MLP neurons of a small language model. Each row is named by its layer, matrix (up: input weights) and neuron, and shows model dimensions 64-191. Each number is 128 + 24 x the weight over its row's rms, rounded and kept within 0 to 255. Numbers have three digits each.
After each neuron's rows, "fires on" lists the tokens most often at its 100 highest values on Wikipedia text that the model never trained on.

L6.up267:121085105062082158125142127149094140129132128119133149114123134100165116139112139134139138134162141165157128117147132099140158115125118132098123138143145183149164156079102115129160092163141142104089120098093122151157124171151136154142152124110137120168085134137154136168115108099143152120144164107150177154137095121098083144138111123125133119108166117095138159104122173096113112114141
fires on: "ad", "at", " a", "l", "4"

L3.up13:138105126065132139102143130145156117183114129106153197108116111140159164120118137126129141108092136149136113116159112114152135155145127113121113143129113169112124167105112128155196108148120141161139114156154109147144114133141123128115127125129159116108134166131140139124107152138136105100120137124096081165136134127118131123110090086151122116105134135127102125098102121099123125132126
fires on: "ation", "ity", "ment", "ife", "ure", "us"

L3.up81:117130129162109104137145111146094086149137151093086131145149166126152143106112180127121132132085158156146102126133140127170146096110095150119117149163115131119183167113130076117134095087136162103105105133107146144150167142119119122159132138119127133165105113112118186123135141149157158117100136102110144127153130141142118175118064109181095118108129129111104082129108157137109108095123
fires on: " sh", " de", " pe", " y", " co", " qu"

L3.up241:148122122130098112127117117145119089109146145114108119136119090153173135172145149127117126129120156114113111116129145112075111126122130135165141116113139120124166104149100109131147061115127112110120157133130172146100170116144123185127117102184163129114100181120105139100101171192158129103134108123199119165164151099152101145166115139174118116133101144127122166159141170137139142104134
fires on: " where", " that", ",", " when", "ore", " but"

L3.up49:126117101108109152113083155102084123128117098096166143122104132128136099131127096134144106129108109127144126150149131124140141145141133140112117108130103136127158132154089131114162172131088122110116090130148099194130168110158132108159127093158140147114097157112104157163116117184171135161113160106109128180134155135138157117104117089138109070104105119135086124196122135134118102132117
fires on: " ass", " are", " inter", " were", " se", " res"

L6.up167:148124107152083135127128081141096142157106139107135107140111130109167145105160153095078129124123109120119109109130144114138166066106068145126124134128146152118156108093126151159134091098169173132108160148139158161098154136099113129125160091134113153145109171132125113087155131136170144129126162121132121192088155137154120160121138152094136137124116108128103099148133128155154139152098
fires on: " t", "ur", "v", "oc", "av", "if"

L3.up72:135079134138118152120109097101166102151100166097125112146110137181168155158102133129142148100157094108144126133108118110121157133117149107123118088147177153118178133103109124112130110141099133130146151165159131154146122125113148159171114103113089078136089138157149127096149154129131169096134102147141147108168132127111087129143139159136108130106099126092122147121117134124116130147144
fires on: " Ch", " v", "ph", " ch"

L3.up397:105168140103119113158089127119126126147127158135124137125113142110146146117071176096111148156099139132135150102123076140132115130132150176101100146097104133158175140160137142139170123128157154108107100115157141147128122132122145162139130159105088137159132163102100150166128126139127160152107112094097131162173103143111100129117122095179068085117100144153116159143173142151104120113121
fires on: " be"

L6.up421:123152129127140130119171118114171104188114115113128133135089103153133109102106160131089130109140128125097106135128093167156139200122119074114131129089134141124148133100120191187143157122114136133116123161132109127125139132134145160137103086122157123131131136173146117138124136140147161134128129095130096102153107108139111141142110120111139135129088037078127077119133170115132137145195
fires on: "est", " I", "ce", "em", "ir"

L3.up163:108138137137111128120078172094129098177088137130147146119103113120140133141090144160137134100130158144149122139163129147129125135138134126151107123120105113137123124166124163171121085188126154128128087098098105109069130145157044138124142128192133096140133111142104115126141113115100104156128146136106154119169153153111146114082150070129117134122112118127141176161104161124130083118105
fires on: "ian", " World", " National", "ric", " Le", " Con"

L3.up424:073110155142079138128163147133096104089099150097152130114164129163108136133143156130116119138144123163124076162156102137135099119097146158113131121129142127154171091117120129137143124130176115135142144153120091140089103146118094153166148139111112160118124114148150156140128177129117152138128119150078088127161099144145116183154148153167148135119132121083147139146150115157127115136163
fires on: "rib", " com", "b", "hed", " comp", " us"

L3.up353:037110096095111147135092170120117100159104171120139139102115154144124137173141168114144172124131151141121127185127081128162132164156115104137174098125136172138102157139136149129145139162109127145113096124176104144092105134192141152127134107177133133124152152144158143142098142151123139122132126114117183124175138151131089118122125141144085117088137107099143136129161147114141100120133
fires on: "ide", "ine", "one", "id", "ian", "at"